{"init_std_down": 0.00333, "beta1": 0.9, "weight_decay": 0.098, "warmup_steps": 258}
MLP neurons of a small language model. Each row is named by its layer, matrix (up: input weights) and neuron, and shows model dimensions 32-159. Each number is 500 + 40 x the weight over its row's rms, rounded and kept within 0 to 999. Numbers have three digits each.
After each neuron's rows, "fires after" lists the tokens most often just before its 100 highest values on Wikipedia text that the model never trained on. A number after a token or word is its count.

L6.up312:458522519526488507461536514522527522474575566519521431445583453502500419449622487473529524555473502480501425510488478486509502517488473522542421457458505544490540500486497567479503504440563506464546447543497545472510489458497517528495501507463541453479449417509472452530474491541477524507539446471489464535509536527547480530490480539529580436551472468459500455553469537484532529538506
fires after: " ch" 18, "ch" 13, " Sch" 10, " st" 10, " sc" 7, " g" 7

L4.up336:613557486481449556486520500460485525539512466432539466450434480489535493476516568556518511462518521426539494473487442487429529569574564464599605523518473522500461506430509435495471485465516481437525480485524568526479471507532553496435451467453462519523559542535523464521458516534487479484483490513469504522503519513497462461488523586493483417437422479485515536516504590551493491497494
fires after: ")" 19, "," 19, " H" 8, ")," 6, " J" 4

L7.up363:449542507570459512433490561525435497454532553451480479527514460523532505507549492543551515521536562466514406545561526480348530483494454561489477500481513538489536577490432489542478471463482486494518528505467476534437519463547580466474482565426523486480456471511422479548514507442537571530519488494517530539464478569522534524482510522533450503518515539533504464500455474456522560473426
fires after: " d" 31, " D" 9, "D" 5, " L" 5

L7.up985:466510526502466542524525489482476467463479415434565575509523461455492531544440444495493447540562492499438415472508556537527474468454482517567532545546502528488530496455520521458512484589511489476564536527411546514483465551531505519535474538501490548486571418457472549483434523496526576437577489563532514502515504504399511504453428478359471479508503486504494491538534481497488481491559
fires after: "ra" 31, " Que" 5, " m" 5, "ro" 5, "az" 4

L6.up793:529533559490416487533514492433408517500489557536542500502542464504470571469517574475492489457507502458521500515457516480448494590526465601512517435436466606536496450445489502473524455434484513495581530446437528526504501502534508543451497503440516564488525523443557527474514502568504538523502513472439451529487552544533462483494466542571487531410545509492520464483543484583495476537476
fires after: " D" 39, " P" 13, " d" 12, " W" 7, "D" 6, " St" 5

L3.up896:532517512615530595493489452503513441499496477525595447473499479534492522454581504485505450469485501442495493568503465500569501517442552462542562591514512508533484467512490539505560468523430474506529536496501572527460463490505492484435484545458564513503513495566478612566510542459520485441513481428461515526502482477565510497424474541513541472472513552418487529525488430484479532450518
fires after: "." 18, " such" 15, " was" 7, "%" 7, " up" 6, "," 6

L4.up1071:539507486503536502456457514470486527480509475463477483480468523527484555456518440484494503475545460496562449502426399410490469514506557496559547512542494555501448484511486523466515473537507485446451497463494535524470446549551449510367479464467511478483441494604466485515484472510520543467505443472471419499495521517451533499498508493529511490530439498558547488566518504513518531576460
fires after: "1" 20, "0" 15, "2" 10, "4" 6, " " 5, "6" 5

L6.up764:559573524527417494602478519503460480488531585540495542550554525520480496524457557569537404388482439439524501492450502497495530545481500549450539502472492445510502441444479505512505477450531459446540498459470520477554519461533489498479503490498560539473505478481482487543496570481527412588585500437574528537434498506596468538484468487510540484503526474559475461454492496521483466503490
fires after: " P" 29, " T" 22, " C" 13, " D" 7, "-" 6, "P" 5

L7.up962:519542522482480555516529542447529486472504561543476541476420515410457600494540513494518528464488531441535427433593486471519450511463542476478466505552496500513515473508461397448501416466531547499487547481457510488486488494554487470441516488461579472499489467496461560514511532531564491557486512532482592556525471490490489449495508572467500544463519525433488493476529555512552531533386
fires after: " A" 26, "2" 10, " St" 7, " J" 6, " life" 6

L6.up385:517555432492475523495496545466517480518505532506533492546466470507571538464508619571585475403544518498464549458527527464409482542535474572517546435471489475554537508437474451498450481450474507448485470431506518425470492482545493502511548581440539506522541509484509470570506521494513503593433534455503522533494506513489402481456457540483495525468494460586532508525495531519516527469402
fires after: " R" 19, "D" 16, " C" 12, " K" 10, " D" 10

L6.up500:556605494479505521501448427435511520477491577523483487443470495469466546506459527532476510556527436489539418472479523490537487468506508497590477442560445566544535542462478496461526459382578492437521571475495532493505529587476483499485524433425469537475495503452547531507529544469546444545524539455503528484443466573499508537500498536509485485456450504572504456528522535479499556475476
fires after: " St" 23, " a" 12, "St" 7, " play" 7, " A" 6, "itt" 6

L6.up1031:482411498501480521491534521444476544512565563504447486574507465543468566503565543521475501488515503491502531481475536477523450536483510523515449449432502524525502474540418398567542448494534466495525511497479605496506520425539568543389523445416520468514511479392557524517511518469471515572476504440499527478519442472523485538445461543549503463542506522551532549543495399503471473536434
fires after: " G" 14, " B" 8, " reg" 8, "ens" 8, "ag" 6, " F" 6

L6.up684:525467491507557501456535391554581450523553541497532562516558547475534485483519563489449477549544493528465508458510526430457478568507462538505497574435524487416524477463480471495464463477518500511546523438483525410523500501506461513522480540474552472453488504403564488575498498537531458455507539488497487495513436537519468478478502488492506553437542563453506492496491547464490551542429
fires after: " cl" 16, " le" 15, " c" 13, " con" 11, " Ar" 8, "ur" 7

L6.up270:520527431452539501570510518460446485463586488522585515470491533467512585508488590573580480502526496471526471530511528440493460548448475515557544518450471499505493450501517534583464443495507510472520562421473501452512500430495557560476463482495575455500500498474507476629510541516490554462537573405473436479478489545523505465450515467512523538490499537537499494431501461420545488504444
fires after: " D" 12, " G" 10, " Ar" 8, " B" 8, " W" 7, " L" 7

L4.up961:487464517548561509500496467483494503512505459497519466439544506461496545474540444493522450470528519440551438530456463462418548487453478535489546544505501529553423447566496507442516488537490438460441542559518565487509446486568535423416465525527502475530470515530425529459461450519483516478495496453482499558482580550474434512534502542456560519411384471482532463503461528544511497539473
fires after: "2" 14, "0" 13, "6" 12, "9" 9, "1" 9, "3" 7

L6.up364:523506450559534466538481485473464520511500517537448482464500512523398502550512452543444511568529552499524495530514492495539441494390494522514478523475583553483480523520520468505496548559443435537489497545495578492454478480522515484575514470420518552436551527481513489521507490444502471464463569504437507484550472500415539448422477479510492455445533414516527538525496443502450449510519
fires after: " n" 23, " ne" 14, " Ne" 6, " N" 4, "az" 4

L7.up200:536485468534434485560511435430535435537524502506502482484508503470443571572533595572556518508509536479528509485495555508544532598497491513471451544462452493496561560495460511552454447461564543503522538505448475483475519488473518573492542543528531508498484462444489505521520515486476508504547423493478499501507504493476472487398480445467541564461421538613476491524517491561502473409512
fires after: " B" 17, " the" 9, " D" 7, " d" 7, " b" 5, " f" 5

L6.up462:483561495499428469512498477476513508481503476537473479548460466523460497512534530533494498470537601520600461564513472552412454539515447507477525459473497541588480497477428487506506517418500518480470520539527480497495454576534518550470560474473485480569543406516494443531512454581492478515466508500468495536482495511597493546574484560463533516525428478452537472498425520434468446510462
fires after: " D" 20, "D" 12, "-" 8, " a" 8, " d" 6, "." 6

L4.up513:524567513524493547506493491509460466450556577488599510531474539506443502481464391531496447495491550565530530536443385484616452522528607557534507555463501462483482493513528504592528471502483491477496454420446522497446474526474465518442468493422494519484492507539474473516444553505547451504528523500488452534525550463509467547423499505484528486503528535501511468535498549448478499507478
fires after: "\n" 47, "1" 13, " " 10, "2" 5, "6" 4

L6.up180:499467498511436485487560580431488529495563518485441485509484433497512617482564474453529585519493514488416537473496484474543447435490450465509505479462444492528520492445432384504587510480424462511506488432481543490488496443494501525460583468442547530516546516490482579491486434530531509576516433539462468547539477525551452535523544498517517440468485501538599497578463494543477461500491
fires after: " S" 26, " R" 21, " T" 10, " G" 9, " F" 6, "i" 4

L6.up1138:438459536496424511486602450501503484433538558511509503560499448480505446505528564528468493529483502523507482545501542523503521497536442493483402492461500529443527494520392488461484490500560528523506490524504452507441533532552468544496553527457544566465480475458479446594515511561521491503494455495425475559463485589564512546435503548551490509514488508502577421482484512478538520527500
fires after: "2" 37, " ch" 20, " D" 6, "R" 6, " d" 5, " acc" 5

L6.up636:536468472495489546541507512544432519473521473571448500490497419487428586521528512492434472436499493468574464495481530498461494436464480528517506598504497474475483507482542441564514467542535489481528519591410546557476469478512529579517508515470513504473568488542541484514468523488498532524534431463481545561573520490589478500413465448476471482456508504469548516561479428543428479550521
fires after: " n" 24, " N" 18, " S" 12, " s" 8, " ne" 7

L6.up133:550478491590434488517487452449535508470516516541516561484487545503455527522511539513529514487492542434543550423501554509519476513501498492454522561496468484565566512491445528554492513505517488544474488499512507506450574541561541554447559435473537513471467507427448576548531498511593464452475513517417516492528488535509463522427460550469547552513384477494465424512406493471522437453531
fires after: "." 16, "A" 11, " f" 9, " F" 9, " d" 9

L3.up707:506518453510466493524510457446514453455488499496541448537538512434459506514509526484447474487526513434569492478474497454482472502489528524568524507445562507524535418493453577512540517494434445458511499463443549504523433492516457508424431532513476502459506429526479487589503497524540548448459500507559497603469477402526525576479499518480510464487488495517551468531508512533475540513444
fires after: " " 32, "0" 23, "9" 18, ".\n\n" 6

L6.up837:496512497524426555488526536439453501466524561522486537520478559468539469479478574536584434448487412476520504486494525471430479515500462538462576550503439447565515544485450441533542496465536484460527511487479537544450526522518541502470509435458484497478467497482480518585521541538553442506507455466518479472516487570568463485533564495412559490430450521479484435487448470453529492553450
fires after: "," 15, " C" 13, "-" 13, "A" 7, "==" 5, "." 5

L7.up41:478607505607455473470470483484528485506512440486515528566526435483487509504485572540581502497480477501435568465422497446463511468426494506475528536428425517533518451435467521505511448474487496527477530439433492533432504523525490490484510518415500522517456500508545568495495500561569531506497525504545459488474470515560414524532471574498472519481466495573503536561467495480464510534522
fires after: " p" 18, " M" 18, " m" 15, " f" 9, " t" 8, "p" 5

L6.up991:415549461525500496492540391545499480505459472486540570539556409488496557518488515559551454516486474469448481503413519462440557441478443547517537552482460543479598449545498516506479529514517551500424523496500500478462468529484508529478470475428463535394483474525530524489498550490493507470514599511470481508456502536483496534421427529469504486492486532502472467490533478546534522466532
fires after: " p" 22, " P" 20, "P" 13, "p" 9, "sp" 5

L7.up1261:458581498480461512523458463500450508498549484513563551569516484478553533481487529609585476461543544486542467515472537432530475511483481502540517530459500511513559419504485542461487475499477483487516514481511518492477437472505465508513442618529470490446538479541477497560485562422471531507481496417570498519528439539495473519415459467493536443452494442509449462462503500528469563498502
fires after: " p" 14, " T" 11, " l" 11, " P" 10, " K" 7, " L" 6

L6.up685:424505525505516564562433495435523475489469499502467501466482486464499454494554509521551507545496511543484572517508540456537555500474456583526586500429446484582485483473487484515519499421449479463543571532503523433443484505496557455510534509485432514544570515490539539515432517523523511545449537466448435548432503461562444515433466552468472453478457470520523525564444577485494472516459
fires after: " G" 15, "g" 13, " Sup" 12, " Val" 5, " sup" 4, "G" 4

L7.up954:561535478592486496476467479473532470496520485553384514518575420498488543459521537574525498502471493507558451526541478540481530507520519567442495589482479516548558462420519543565501487472540508468451544515447492470450493492509534558443405523499507547539500530481536556492542502520524549481486519454550522467484483417506416518424445495513527518524469504465537530480499450540541429480490
fires after: " f" 26, " the" 12, " eff" 6, " The" 6, " F" 5, " g" 5

L6.up173:465524466508464576474540485454497534501479524514512500552514513562500498477568513527524571519487535425533476490478533475535572555465453543537470502519458520502575439450401518488515496537483419513488519517494595511454523492475462391471507522475577506528488538506518546463478497486520510565490475442515509462459482509546422543521487552435509498511458527491558504551435565526439525531484
fires after: " B" 18, " K" 15, " S" 10, " J" 10, " b" 7, " G" 6

L6.up185:520573439524484534548493544470544461495486492515501523471514509508496574491495580602563436558501510471524529499537545500513464539416509511487485536481409500525555456465483507476528532459420502407518513544497522476457525466511512555580528503421430531438532533465519501502475511495548504434481550441513481460533500428513448461400390480537516468463503523545459473479490475529485576534509
fires after: " l" 28, "L" 16, " L" 5, "he" 5, " C" 4, " R" 4

L6.up899:531477530540512462493556449598488517531577594534408496450537474571533474400454547496556489545471512519511428504482464523499539547436486542451509518462494569476463515514513461527485488482576457501470511488501469505508546480522474515502519523539507540507477456487519475495480504576532583480532550484548484514468537534503445581494502558443513555493516446515487461525499520535466489529421
fires after: " g" 13, " p" 12, " ch" 8, " app" 6, " G" 6, " K" 5

L6.up380:467527507570522525508505519468498477478580527476539510448511562467528475487489493482414433514474584511573459492485489510449468501492480457520540525471486397537570455496531468537403494543493426517488580498498516459480546476488428477557537540556602500548565469511534447523484487564481496514577513447491411474470508496470470512433484499490524516506551564505472470532532564538428480494469
fires after: " Ar" 40, " ar" 13, " Car" 13, " Mar" 8, "ar" 5

L3.up690:552549533494495493478503575542451549534570555344547491413508521493444492528520510534466499488492539458516419624487486489516452553533525511565508545489474516511460495492545455508536450487514507484476490494456546542436392478529591531534455496432500509512555454520417571502510515489502517458543489489519523565523588489499448459512508516504574517452433485440467502539466524488456509460502
fires after: "," 22, ")" 13, ")\n" 9, "4" 6

L6.up191:513549443526494495521448521586560472408573506451471503462461491457471508505536462422518473476583497462523456504453444523512478499495492515590529514606522430574536539507482483451433469493559435482539508533465543542504464464534452456487425502503455442463470523575479526527508504543544495470527484487518427517550524528472497485564543512476499446433461474519512522564531529482489483542531
fires after: " |" 27, "3" 8, " +" 8, "6" 7, "2" 6, "–" 4

L3.up1014:500512515538512548518423410467402519425498456511587473515507505427417484492494500419472418459506550487517486543533484472551502522501515556481495560482529474509511523523521500514555501517448451523471492517442551581468496481555433529475464559500470489524509470560524539563479463531511470448483472480513433523514554489470529543474498498465515535450435525512488491586517484468415548529421
fires after: "1" 40, "," 6, "." 6, " start" 5, "\"\n" 5, ":\n\n" 4

L6.up1192:618500480491338554534462522518493518437449513444483540562496517504463530477426482525528448516479473418489493437516544478548538528484505579567471521511452477553450511416484478512468502417486446457511462494468525519444518472548543546504538481460512585486529521511443541517517519497505470528514526531489458475482503514556410516486471469509522487445499468568486428520530439546540515551556
fires after: " t" 26, " p" 16, " P" 10, " " 6, " T" 6, " M" 5